Part of a small language model's weights: 21.4M parameters, no biases in attention or MLP.
MLP neurons of a small language model. Each row is named by its layer, matrix (gate and up: input weights) and neuron, and shows model dimensions 192-255. Each number is 50 + 12 x the weight over its row's rms, rounded and kept within 0 to 99. A neuron's up and down rows have the sign that makes its largest values positive.
After each neuron's rows, "fires in" lists the words (lower case) most often at its 100 highest values on Wikipedia text that the model never trained on.

L5.gate647:65 57 42 50 50 52 28 35 55 52 83 44 29 56 48 53 70 55 48 48 37 37 31 48 53 35 39 55 56 68 32 36 26 35 56 54 55 37 41 53 70 56 67 60 50 51 53 45 58 50 38 63 30 48 59 63 42 45 39 31 42 66 51 47
L5.up647:56 44 39 27 62 59 55 50 31 56 44 50 53 41 73 43 56 61 59 54 69 62 78 81 44 35 42 55 45 31 60 39 65 65 62 72 59 53 36 48 70 45 30 61 52 49 43 22 53 50 52 57 44 52 45 36 56 61 57 56 45 66 55 58
fires in: "as", "1st", "apps", "under", "taught"

L10.gate832:33 58 62 56 52 52 48 56 64 80 61 51 50 35 39 50 67 44 47 49 38 77 58 36 48 62 45 77 49 60 62 58 50 47 66 45 53 46 44 61 42 62 54 31 60 63 49 46 67 26 33 54 37 60 51 49 69 51 34 48 44 46 61 62
L10.up832:55 39 71 53 46 42 52 56 53 59 62 44 62 40 71 65 54 41 50 42 36 56 56 36 32 48 35 53 55 31 55 54 53 36 47 50 30 40 51 45 50 56 38 49 41 57 57 59 46 74 38 36 25 68 56 48 41 50 42 30 40 26 37 40
fires in: "in", "through", "during", "into"

L2.gate981:63 81 55 45 34 50 50 32 59 52 71 93 44 59 56 60 79 28 56 52 41 49 50 61 57 74 43 56 46 60 66 58 59 58 43 53 49 64 67 49 36 49 40 53 53 44 64 43 42 51 53 40 37 62 53 54 44 40 62 50 64 63 25 54
L2.up981:60 64 61 45 59 67 43 47 70 52 53 73 34 64 47 56 75 17 70 51 51 43 46 61 53 61 50 54 54 42 61 35 71 60 45 56 42 65 76 39 51 50 49 60 35 49 44 52 38 43 44 28 34 73 69 49 40 39 73 29 59 54 37 59
fires in: "general", "international", "character", "personal", "national"

L4.gate473:57 28 31 35 51 48 48 61 41 29 13 26 66 38 40 45 51 43 65 46 47 45 56 35 34 55 55 45 44 40 76 52 49 35 53 42 60 53 49 41 40 32 54 55 55 42 35 62 46 51 53 42 41 61 49 72 34 44 35 73 42 63 49 65
L4.up473:67 49 57 37 33 28 41 54 43 49 54 41 63 31 64 53 63 30 63 46 63 46 46 55 61 48 57 48 47 42 42 59 47 47 55 62 82 34 36 42 54 34 53 56 43 42 52 36 56 53 70 33 61 54 58 58 50 33 43 36 62 59 38 72
fires in: "along", "up", "approximately", "alongside", "around", "over"

L10.gate743:51 54 45 58 49 52 40 48 54 71 60 49 48 42 45 51 22 70 35 42 56 60 85 53 53 33 50 49 32 36 67 60 46 63 51 39 39 29 43 35 55 48 49 54 77 46 32 49 55 38 43 37 25 51 46 60 41 34 56 28 63 39 47 42
L10.up743:44 63 52 63 39 39 49 47 52 63 63 49 68 56 41 49 60 57 47 39 57 63 57 52 62 31 47 30 37 24 55 37 48 55 42 53 43 24 47 59 44 41 57 58 43 29 47 54 48 44 61 55 38 50 40 64 41 53 32 63 64 59 61 60
fires in: "by", "with", "at", "of", "for", "joined"

L9.gate76:50 63 46 61 58 55 79 39 63 63 53 46 67 47 67 51 50 57 29 43 73 51 85 49 38 40 43 58 70 53 33 49 24 59 51 15 76 47 59 54 59 55 46 44 72 56 41 37 39 44 31 41 39 40 39 47 48 67 34 48 60 45 50 42
L9.up76:40 33 61 56 53 42 58 34 58 56 32 40 42 64 63 25 37 58 49 32 54 49 67 49 45 42 48 48 45 30 57 50 65 62 52 50 82 41 63 50 45 49 55 47 63 39 30 58 51 52 46 58 66 47 46 62 68 52 38 47 59 61 56 77
fires in: "of", "by"

L4.gate560:32 63 24 61 49 43 47 43 46 39 35 30 39 33 52 62 58 23 49 52 43 44 64 53 38 40 33 63 62 53 55 60 81 46 83 61 55 54 49 45 43 54 54 39 42 50 53 52 48 44 42 50 27 44 25 42 43 64 36 59 33 39 41 52
L4.up560:33 74 27 53 70 40 27 69 60 44 39 60 39 41 49 49 53 32 60 71 55 50 37 32 39 33 49 52 49 46 57 65 60 46 72 59 54 62 64 51 46 49 57 37 57 59 25 43 50 40 40 43 36 56 35 27 32 70 46 48 29 57 46 46
fires in: "children", "you", "they", "students", "boys", "it"

L9.gate158:54 48 57 52 56 34 38 53 43 45 40 73 66 60 30 38 50 40 46 55 53 56 55 67 49 37 63 52 47 42 43 55 16 57 55 32 49 60 61 48 51 43 61 40 50 52 52 63 65 37 60 60 31 61 47 66 48 55 65 28 69 60 52 65
L9.up158:71 41 65 54 52 50 35 53 62 39 47 71 39 44 48 39 64 39 54 50 60 40 38 53 77 53 38 48 56 64 61 29 52 46 41 72 51 64 34 35 56 68 47 62 33 26 68 43 36 52 47 69 57 41 60 36 37 36 38 54 35 34 50 92
fires in: "and", "is"

L4.gate827:60 75 66 20 57 59 38 56 45 73 43 34 59 66 61 53 35 54 48 58 28 40 46 57 42 34 35 27 57 42 55 30 58 65 42 53 70 58 46 49 53 40 21 38 37 42 60 42 41 57 48 57 48 41 71 44 46 59 67 37 50 54 47 47
L4.up827:38 65 65 41 64 50 48 46 50 62 48 59 57 60 31 59 55 51 52 38 55 51 34 31 40 32 48 40 55 41 55 32 38 50 35 46 50 49 55 32 35 52 24 30 43 50 50 56 43 16 49 56 53 50 66 52 40 35 60 56 82 47 50 53
fires in: "by", "at", "born", "to", "from", "as"

L10.gate610:60 29 52 34 63 51 49 63 71 39 66 61 55 62 49 50 56 82 51 39 55 50 45 68 46 63 43 55 52 49 30 49 25 55 54 53 73 74 62 61 51 75 14 45 50 68 54 55 39 67 61 37 58 43 60 67 33 53 44 47 47 43 42 40
L10.up610:48 52 51 54 35 51 61 58 29 57 55 71 37 49 43 64 46 59 55 69 59 53 56 69 41 33 47 53 51 32 39 45 69 48 35 54 51 38 51 42 67 61 50 27 49 43 36 56 41 55 41 50 36 48 57 63 57 62 30 50 56 05 43 64
fires in: "the", "s", "his"

L5.gate701:71 63 48 64 61 39 51 63 49 30 50 60 56 46 46 41 58 54 48 57 46 48 52 31 61 51 55 56 46 55 59 52 68 54 62 60 53 37 30 33 43 53 47 28 55 44 47 32 47 67 41 42 34 64 53 47 43 72 55 44 56 59 44 39
L5.up701:60 55 56 47 37 30 39 62 56 40 52 44 49 35 39 59 34 47 36 58 49 45 58 62 67 58 41 39 62 19 55 37 38 62 77 50 50 56 48 62 47 68 50 56 53 36 46 36 49 77 49 65 63 62 41 54 46 55 51 42 66 70 36 62
fires in: "east", "west", "south", "each", "north"

L2.gate816:47 58 60 49 55 40 58 60 42 64 51 41 65 61 49 39 52 16 65 41 49 75 49 61 28 49 60 50 63 43 46 73 41 33 34 56 46 64 37 48 69 63 50 72 47 30 39 31 59 55 31 51 46 52 34 41 55 33 36 38 59 65 53 63
L2.up816:51 54 57 32 64 38 53 53 48 44 64 47 66 58 44 40 65 23 58 51 53 67 51 57 39 38 49 39 49 32 51 69 37 28 34 51 66 49 36 48 72 60 38 68 47 44 47 30 51 65 36 48 54 68 52 41 55 42 51 35 58 57 60 54
fires in: "his", "he", "her", "she", "their"

L9.gate522:43 69 67 52 66 36 35 61 69 34 77 50 38 48 33 49 63 58 70 64 52 35 49 53 38 54 58 47 57 66 52 75 57 51 56 53 33 34 56 49 57 63 62 52 56 33 80 27 58 58 54 46 50 45 46 45 42 46 48 48 59 51 72 63
L9.up522:55 49 44 53 42 44 65 60 51 56 60 55 53 51 37 47 14 52 55 41 46 30 64 54 59 48 56 41 49 68 51 59 47 56 55 41 55 28 60 64 51 67 58 60 50 45 52 65 44 61 49 43 59 50 59 47 57 59 52 65 32 43 40 63
fires in: "at", "by", "to", "using"

L9.gate574:35 53 53 66 71 58 34 58 43 42 55 69 63 67 63 52 62 61 53 31 48 29 63 72 59 61 44 64 39 46 47 73 64 45 49 44 56 45 36 52 39 24 68 64 65 54 36 53 47 54 54 63 60 74 51 39 52 49 67 46 45 20 54 45
L9.up574:29 44 24 47 47 41 65 51 55 39 27 59 54 39 68 44 38 63 28 37 27 51 49 57 27 53 53 35 22 39 68 33 75 86 54 54 25 62 58 54 36 50 61 38 56 59 50 32 54 63 41 48 70 50 34 45 61 46 58 47 24 65 54 48
fires in: "was", "were", "is", "be", "being"

L2.gate852:48 58 53 63 63 51 54 39 38 43 55 38 63 63 64 49 56 42 41 43 58 60 56 53 64 63 61 59 56 53 54 38 54 54 35 57 51 58 54 46 30 57 48 58 45 50 47 57 51 33 51 44 28 45 65 47 38 60 50 69 59 35 56 67
L2.up852:64 49 48 64 32 19 70 38 39 67 62 37 43 43 54 37 71 33 51 54 66 70 16 77 38 48 36 58 40 47 57 44 72 37 43 55 63 69 31 42 67 46 50 65 63 61 52 64 49 41 42 47 46 44 37 84 61 33 78 58 53 53 34 51
fires in: "part", "party", "participated", "parts"

L2.gate504:54 42 45 57 76 55 50 32 53 56 34 56 55 69 60 50 31 62 39 38 48 44 66 42 52 47 42 55 44 42 61 35 21 39 60 57 58 46 37 74 55 45 39 34 62 61 69 54 42 62 67 62 47 61 62 57 60 54 26 71 57 59 54 35
L2.up504:62 46 44 74 54 53 57 57 60 43 38 49 50 44 48 65 25 55 64 30 43 44 82 44 55 55 28 47 41 43 46 60 36 62 51 84 50 44 50 80 55 61 36 59 55 31 57 51 47 43 54 58 36 52 70 41 45 59 35 73 54 46 61 46
fires in: "team", "railway", "television", "company", "born", "chart"

L5.gate917:54 33 34 51 49 36 45 53 68 58 63 65 68 34 45 56 57 57 45 36 36 71 38 38 44 51 27 56 52 40 54 62 49 41 43 69 55 60 58 39 24 49 40 52 40 45 43 49 56 61 53 60 51 64 47 36 75 69 64 58 61 50 48 64
L5.up917:57 70 55 72 18 64 63 53 50 58 36 41 49 33 39 59 53 50 51 60 54 49 65 63 56 44 62 23 52 52 60 31 59 27 33 59 40 53 35 41 72 76 56 46 60 53 57 63 45 64 61 68 70 65 31 52 59 57 45 51 35 26 52 49
fires in: "his", "s", "your", "my", "our"

L5.gate599:48 32 67 51 43 31 51 28 34 31 52 59 41 46 38 46 51 26 67 42 59 57 42 52 65 35 33 74 66 44 48 54 32 54 53 56 60 62 52 48 40 53 20 46 53 60 60 22 42 47 17 38 48 35 22 67 51 57 52 48 52 55 41 15
L5.up599:53 50 54 54 60 42 35 19 48 60 52 59 41 43 44 52 44 24 53 45 56 48 33 50 69 40 27 44 54 40 82 52 39 54 59 43 62 40 30 37 51 46 39 30 64 36 45 65 41 36 20 44 52 26 37 52 73 42 50 64 54 38 53 30
fires in: "such", "this", "these", "there", "which", "their"

L2.gate581:37 53 58 47 44 56 52 37 42 40 41 36 49 51 44 72 66 46 37 65 49 40 63 55 45 51 36 62 45 65 59 39 53 22 40 67 55 43 71 29 55 68 36 41 68 59 64 70 50 44 39 54 49 56 54 50 56 53 44 76 42 75 43 50
L2.up581:38 54 75 59 35 66 49 46 53 53 48 54 33 39 42 67 70 54 31 61 39 29 64 43 46 58 54 57 55 59 52 62 62 32 47 58 56 41 51 48 37 74 50 43 43 55 49 67 43 32 35 47 47 66 59 53 58 26 58 69 44 44 47 44
fires in: "world", "japanese", "american", "international", "japan", "national"

L2.gate980:60 22 71 53 46 40 60 61 66 48 35 54 37 45 45 53 38 45 52 52 62 61 46 65 32 51 29 40 61 40 76 62 45 48 49 46 40 72 41 61 76 69 20 38 38 62 45 64 63 55 38 57 41 63 50 52 50 49 63 59 58 48 47 46
L2.up980:45 19 72 55 45 41 50 51 70 39 42 55 49 65 51 52 34 47 55 60 67 53 53 72 42 51 35 36 54 45 74 52 38 54 59 57 52 54 57 52 62 67 43 40 31 49 46 73 65 57 69 68 36 79 67 57 48 50 66 55 54 55 54 40
fires in: "german", "french", "british", "regiment", "english", "genus"

L10.gate690:65 43 49 38 48 30 37 49 36 50 44 57 50 57 37 49 23 50 55 49 62 31 48 57 46 51 42 52 43 40 57 50 60 53 46 36 51 55 64 31 51 48 62 65 38 53 38 64 49 44 64 69 49 46 45 51 27 43 49 46 50 58 69 59
L10.up690:36 37 62 45 50 36 27 36 46 42 38 77 39 53 45 63 54 24 44 30 43 55 54 46 54 55 39 48 41 35 47 55 46 78 52 35 25 57 34 64 52 50 42 37 66 30 57 31 31 53 52 59 55 45 46 30 45 62 63 56 42 47 64 74
fires in: "was", "is"

L6.gate345:36 45 75 70 56 48 62 51 50 44 45 48 52 55 50 76 36 45 18 40 36 33 33 35 61 53 47 50 21 42 51 69 63 60 71 70 55 41 52 40 29 57 57 52 44 36 43 44 39 65 42 50 56 40 49 74 45 54 49 52 40 31 42 48
L6.up345:57 62 71 48 43 32 30 52 50 41 65 32 35 49 49 29 52 54 50 28 37 38 36 48 61 42 39 51 39 35 16 30 44 60 43 63 68 63 35 40 43 51 60 53 48 42 73 45 28 60 47 34 43 70 55 78 66 68 77 53 71 25 30 57
fires in: "under", "to", "following", "upon", "avoid"

L2.gate21:54 39 54 65 53 46 21 48 59 52 35 51 68 39 58 73 73 43 69 70 79 49 25 39 26 67 74 59 78 55 63 47 50 53 35 38 20 46 61 45 48 71 51 58 43 59 33 41 69 58 49 34 43 65 62 62 36 62 57 43 47 43 70 57
L2.up21:57 27 52 62 64 51 42 41 84 25 29 51 32 41 51 75 65 46 47 59 59 51 52 37 49 54 71 66 65 56 79 62 66 46 44 70 42 62 46 64 40 61 54 62 38 44 39 24 43 45 53 47 64 59 74 44 61 49 50 36 56 54 70 48
fires in: "democratic", "after", "when", "soviet", "life"

L5.gate551:73 75 51 24 19 44 41 55 52 50 67 55 48 64 59 47 73 35 50 53 52 32 30 46 45 66 35 27 50 56 38 35 55 52 67 62 39 55 64 53 69 48 60 48 47 57 51 26 37 69 48 53 21 58 51 46 67 59 45 55 59 45 36 30
L5.up551:46 61 41 67 48 59 52 58 27 47 47 70 54 39 76 62 59 47 56 51 62 45 66 48 46 20 58 35 56 54 75 56 49 36 59 71 56 63 60 56 47 41 59 63 39 60 58 28 57 63 52 40 76 52 63 68 64 54 54 48 57 42 48 60
fires in: "after", "before", "following", "until", "afterwards"

L10.gate769:46 42 35 57 44 46 72 37 48 50 57 20 50 67 48 62 45 51 55 66 65 59 34 41 79 45 57 39 50 62 34 36 46 58 47 44 57 52 32 43 50 39 52 40 46 44 58 72 55 52 37 25 49 21 59 55 66 45 48 58 38 52 40 54
L10.up769:64 25 52 57 45 44 46 67 51 50 58 41 68 55 39 64 72 53 61 46 36 83 47 55 65 57 54 53 46 45 56 52 44 59 27 38 35 60 31 52 64 50 57 62 39 36 54 57 41 58 34 53 54 39 57 52 42 49 32 43 40 40 46 50
fires in: "to", "than", "of", "over", "approximately", "about"

L2.gate88:79 43 41 36 70 44 51 62 61 59 55 61 45 52 66 46 46 33 36 25 39 63 85 50 50 53 48 36 51 57 52 20 52 47 51 83 45 40 67 49 63 70 71 24 53 68 45 51 36 52 38 34 54 62 55 41 63 53 66 49 47 39 59 63
L2.up88:52 48 35 30 65 53 54 72 65 52 40 61 35 44 61 60 28 42 17 31 43 67 83 73 51 65 42 34 53 55 63 30 53 64 55 77 30 49 62 52 49 57 47 21 65 51 39 49 38 38 59 24 51 66 46 50 58 42 47 51 51 45 34 57
fires in: "team", "league", "railway", "division", "party", "minnesota"

L10.gate938:44 41 63 58 46 62 61 63 64 31 44 57 58 22 45 51 88 50 65 71 53 39 55 57 27 34 55 41 53 54 43 67 48 47 59 66 47 31 67 57 30 61 42 74 51 54 61 76 49 37 55 59 63 61 54 50 54 74 44 54 45 52 48 41
L10.up938:51 58 42 43 56 28 41 54 28 65 23 42 34 27 31 63 72 28 40 48 28 49 46 46 57 50 36 64 41 53 61 37 25 58 40 57 48 51 59 56 62 64 41 57 63 42 56 42 34 57 56 57 35 24 47 48 48 60 47 39 55 56 49 49
fires in: "at", "in", "to", "into"

L2.gate427:41 77 62 41 93 42 66 52 42 51 51 53 33 74 47 42 59 65 57 55 37 52 47 45 50 62 69 45 44 41 54 49 40 56 61 71 41 71 37 57 72 59 38 71 62 58 40 43 69 57 78 63 67 80 57 62 53 66 40 41 35 54 64 47
L2.up427:55 58 65 54 73 44 73 46 45 41 44 54 34 60 21 24 66 56 38 51 44 43 53 47 46 45 67 32 51 43 50 58 44 71 74 57 56 68 43 46 46 63 37 74 58 42 59 27 55 53 86 53 51 77 40 41 33 62 38 49 30 63 53 56
fires in: "but", "died", "born", "death", "parents", "began"

L9.gate200:54 53 56 59 49 31 61 38 62 71 44 39 41 32 37 21 33 45 37 16 48 61 44 39 65 37 37 47 47 61 42 38 57 16 44 48 58 44 36 58 38 49 20 64 48 44 51 53 50 52 52 36 51 62 39 44 63 61 57 45 32 66 36 42
L9.up200:33 67 50 34 46 45 47 37 65 45 40 55 33 54 46 50 59 33 52 26 71 53 54 43 41 66 70 25 56 49 59 54 51 59 48 43 42 51 55 66 42 49 25 63 49 51 47 39 50 39 42 78 62 42 46 63 28 41 56 53 38 40 28 56
fires in: "was", "being", "been"

L9.gate633:29 57 50 51 46 51 60 43 59 40 41 31 29 58 43 51 63 54 77 52 36 65 51 67 31 55 56 22 68 46 57 39 49 56 68 56 52 49 66 39 41 58 42 60 54 32 42 57 35 53 59 33 42 50 71 62 50 54 40 57 54 59 36 66
L9.up633:49 58 22 31 19 32 47 56 69 48 39 26 64 53 67 53 58 46 44 59 47 68 49 55 31 56 54 43 52 41 58 48 47 53 65 30 69 54 40 40 45 65 42 53 42 53 25 34 55 46 71 69 59 41 58 56 34 50 60 65 28 42 40 33
fires in: "i", "you", "we", "they", "ve"

L5.gate331:56 42 50 63 55 55 19 47 28 57 55 34 54 37 51 36 34 39 49 61 42 74 48 42 57 36 30 47 65 51 51 32 22 44 44 49 56 59 52 38 42 45 53 48 48 67 30 45 45 45 52 52 43 61 58 74 51 60 77 47 42 26 23 57
L5.up331:43 66 59 34 37 33 41 29 37 78 69 68 56 36 60 51 55 51 57 41 41 49 58 55 56 43 54 61 60 47 78 31 54 43 47 60 52 52 53 40 59 65 36 54 54 55 60 33 43 57 23 41 48 88 42 67 51 43 73 53 36 39 41 57
fires in: "made", "in", "during", "most", "make", "makes"

L9.gate113:51 39 27 47 39 24 67 46 52 40 55 31 40 35 50 66 50 41 20 43 44 57 46 30 36 29 56 53 58 31 29 38 55 41 57 48 75 41 69 33 48 53 47 45 33 54 53 48 51 60 42 30 57 35 49 49 53 65 41 50 42 57 53 65
L9.up113:56 40 52 70 36 63 48 71 62 46 48 46 63 39 49 43 46 40 41 49 56 44 62 47 42 38 49 33 61 49 30 47 59 45 76 35 62 73 42 41 61 20 70 53 66 46 20 50 60 61 27 42 52 55 39 54 67 50 51 53 52 54 41 59
fires in: "on", "of", "around", "over", "along", "the"

L2.gate684:51 49 50 55 51 42 44 43 28 78 30 67 79 43 40 52 43 42 60 44 61 53 52 45 63 30 55 52 40 55 56 72 47 50 39 33 48 53 57 56 71 31 32 47 50 47 52 48 57 44 28 59 43 35 59 66 64 48 40 66 58 50 65 34
L2.up684:52 46 58 50 55 44 52 46 37 76 27 76 76 53 42 54 51 41 56 43 53 56 53 45 65 41 54 45 35 42 50 70 54 48 38 32 46 64 57 47 66 33 28 47 48 55 45 46 66 50 36 56 37 28 55 70 61 48 52 59 61 53 53 38
fires in: "he", "his", "they", "who"

L9.gate330:50 45 65 54 57 38 73 50 49 54 36 47 47 51 65 55 54 42 54 32 42 55 48 40 44 29 34 40 55 61 58 65 54 46 75 39 33 60 48 58 57 44 36 62 62 37 47 50 68 31 51 40 53 64 65 67 41 58 54 47 28 62 50 73
L9.up330:56 38 59 46 51 45 63 66 62 60 34 64 46 61 74 41 55 52 50 58 61 45 48 56 62 42 40 60 64 58 51 43 71 53 69 42 51 45 63 61 55 52 78 37 38 53 55 57 36 49 58 12 43 69 43 49 30 66 22 67 34 22 56 51
fires in: "to", "can", "you", "we", "must"

L10.gate617:70 69 64 51 59 30 57 45 57 59 27 48 55 44 54 73 39 44 63 44 72 57 80 49 38 46 78 21 55 51 32 70 55 47 81 48 42 60 56 54 39 54 68 50 44 44 47 48 58 42 46 46 30 63 55 44 57 32 60 59 40 39 49 32
L10.up617:53 48 45 54 65 35 56 57 45 57 37 43 47 46 67 74 57 50 66 48 41 38 65 42 48 61 56 21 48 55 49 66 67 62 48 60 53 60 55 62 58 49 64 40 64 45 47 51 44 50 44 50 57 40 68 53 61 36 66 50 50 23 44 55
fires in: "to", "at", "in"

L6.gate607:45 24 49 39 46 47 43 37 93 59 41 47 39 50 29 59 54 51 28 49 66 59 65 69 54 41 57 36 28 53 33 50 46 40 63 72 31 44 36 51 62 42 48 36 39 28 41 69 51 59 37 38 51 28 64 36 27 25 62 29 54 40 60 57
L6.up607:40 49 73 49 41 43 41 50 52 77 52 39 30 65 30 56 29 64 30 51 49 55 44 48 36 26 42 29 50 42 54 36 54 43 52 63 48 55 69 33 67 67 52 40 70 58 48 68 44 52 43 34 42 36 54 58 45 46 80 55 55 49 35 38
fires in: "to", "by", "total"

L2.gate803:34 68 68 44 20 45 21 64 64 65 31 41 53 63 45 37 37 48 59 27 44 32 44 66 46 66 55 50 34 80 43 42 51 52 37 63 46 71 34 48 55 28 35 57 42 44 38 52 33 28 52 46 61 60 61 60 48 54 55 55 49 27 83 44
L2.up803:57 58 57 46 32 41 53 53 49 76 42 46 47 42 44 67 30 52 38 44 32 39 34 55 50 56 70 54 54 58 52 54 45 44 51 42 61 39 45 38 39 35 46 53 39 56 45 65 59 54 78 61 56 57 37 56 41 54 61 74 46 57 53 58
fires in: "had", "career", "uttarakhand", "scottish", "grew"

L5.gate980:60 35 36 71 48 42 60 64 46 58 49 33 60 60 53 62 54 68 43 61 44 73 43 75 48 45 56 52 25 47 38 52 42 54 69 46 60 34 34 38 51 46 50 56 51 35 42 58 57 64 64 64 43 37 57 51 48 79 43 67 64 37 41 87
L5.up980:34 44 33 61 37 54 48 59 43 56 29 37 56 46 33 37 70 53 53 47 39 55 41 52 59 65 54 45 39 46 45 54 46 43 27 34 71 33 41 43 37 40 24 37 44 51 62 34 78 53 46 73 40 48 39 37 50 59 66 67 54 55 54 59
fires in: "over", "than", "download", "across", "back"

L4.gate832:66 60 56 49 53 57 28 62 41 67 42 60 25 63 72 52 30 49 50 43 41 65 50 28 45 59 50 38 66 40 58 34 41 42 56 50 56 48 66 59 51 49 64 52 70 55 51 78 39 38 41 62 48 45 31 47 46 37 58 61 63 43 63 62
L4.up832:46 53 36 66 44 37 45 69 59 47 65 32 61 58 43 47 54 60 44 41 63 52 68 60 18 42 56 39 32 38 63 68 47 54 35 48 46 53 37 37 31 54 61 48 45 43 32 47 45 37 45 45 76 43 39 57 57 42 45 33 66 43 68 47
fires in: "joined", "jpn", "attended", "defeated", "like", "play"

L9.gate447:68 28 83 58 38 26 38 28 43 43 52 46 69 65 31 26 48 44 41 48 47 58 58 56 39 52 66 45 42 42 62 69 38 58 49 21 42 42 54 29 57 41 46 46 54 47 49 37 46 47 44 51 34 43 38 64 42 51 59 47 52 37 60 51
L9.up447:50 37 67 36 59 31 45 45 37 53 18 40 62 52 68 31 47 52 61 55 50 53 47 32 46 53 43 54 69 53 58 57 51 61 27 56 62 47 59 61 43 40 28 33 42 41 67 35 45 47 52 45 72 26 23 50 49 44 50 52 28 66 53 44
fires in: "which", "that"

L6.gate32:40 51 28 60 49 49 29 35 57 36 57 64 50 46 73 43 51 45 33 47 59 35 34 39 57 48 37 47 50 62 54 21 59 49 52 73 64 57 52 33 52 68 50 48 61 42 59 64 23 64 52 48 42 52 57 43 46 55 76 44 61 59 42 52
L6.up32:47 39 46 56 38 31 27 59 77 41 57 78 27 57 35 44 44 40 47 63 52 39 37 54 39 52 59 30 62 48 65 41 61 58 76 58 40 51 78 49 41 43 51 57 59 35 65 41 53 61 55 61 64 53 70 45 37 68 66 43 45 62 42 48
fires in: "as", "was", "during", "following", "became", "after"

L6.gate919:77 47 60 61 45 53 37 59 46 55 48 60 71 38 61 40 48 51 44 29 49 40 48 59 57 37 36 60 30 41 52 54 40 61 35 45 44 32 55 42 43 44 71 46 60 57 37 49 42 41 45 60 57 56 72 71 67 51 57 59 50 50 41 64
L6.up919:77 38 53 56 47 54 55 35 65 50 40 43 63 42 60 45 59 46 48 40 62 49 77 45 52 33 29 44 33 36 48 56 48 48 48 44 31 58 49 46 42 67 32 56 53 34 42 42 59 71 42 67 51 57 27 52 36 43 38 53 57 58 39 66
fires in: "including", "as", "included", "include", "with"

L2.gate342:62 67 70 63 41 50 58 51 29 49 25 74 42 37 59 27 44 52 47 45 47 45 31 55 48 48 63 59 62 47 59 71 47 45 33 51 56 63 44 46 58 57 47 35 57 49 47 56 62 54 54 46 42 45 53 47 63 54 48 45 37 57 53 65
L2.up342:65 54 77 37 55 61 78 62 31 58 30 60 72 50 63 43 67 38 37 55 44 48 25 38 67 44 65 31 59 60 50 54 36 55 62 49 61 66 57 52 59 52 45 36 45 51 48 36 39 46 36 66 35 53 45 31 57 52 54 43 50 38 39 57
fires in: "children", "son", "father", "brother", "mother", "brothers"

L4.gate73:53 55 68 48 53 25 37 47 54 63 44 62 65 49 51 61 73 47 44 67 58 62 39 83 52 52 36 39 46 57 47 43 63 55 65 27 45 46 60 59 34 59 76 65 50 67 53 61 41 58 38 32 53 46 82 65 32 48 64 46 51 43 62 46
L4.up73:61 62 60 46 35 34 38 40 54 65 44 80 43 38 49 78 41 35 40 48 60 48 37 48 25 65 62 49 35 41 37 33 63 57 60 27 36 49 33 40 45 46 49 62 50 50 58 48 53 70 38 45 57 48 58 78 53 57 52 47 49 44 41 42
fires in: "after", "following", "despite", "upon", "afterwards"

L4.gate580:73 64 36 41 59 45 43 42 37 42 46 41 48 55 46 54 42 38 36 65 45 64 44 49 19 46 35 47 34 47 67 63 29 35 42 63 72 42 38 53 49 54 38 36 62 58 52 34 51 57 59 42 54 66 38 39 69 45 47 58 51 72 61 54
L4.up580:64 48 42 44 80 51 54 60 45 46 35 31 60 51 55 39 42 51 57 48 48 63 47 50 42 37 44 49 43 61 46 50 39 28 67 67 79 44 33 52 61 52 60 45 54 62 31 56 61 53 95 37 43 39 49 34 42 52 49 41 56 44 57 57
fires in: "on", "along", "alongside", "online"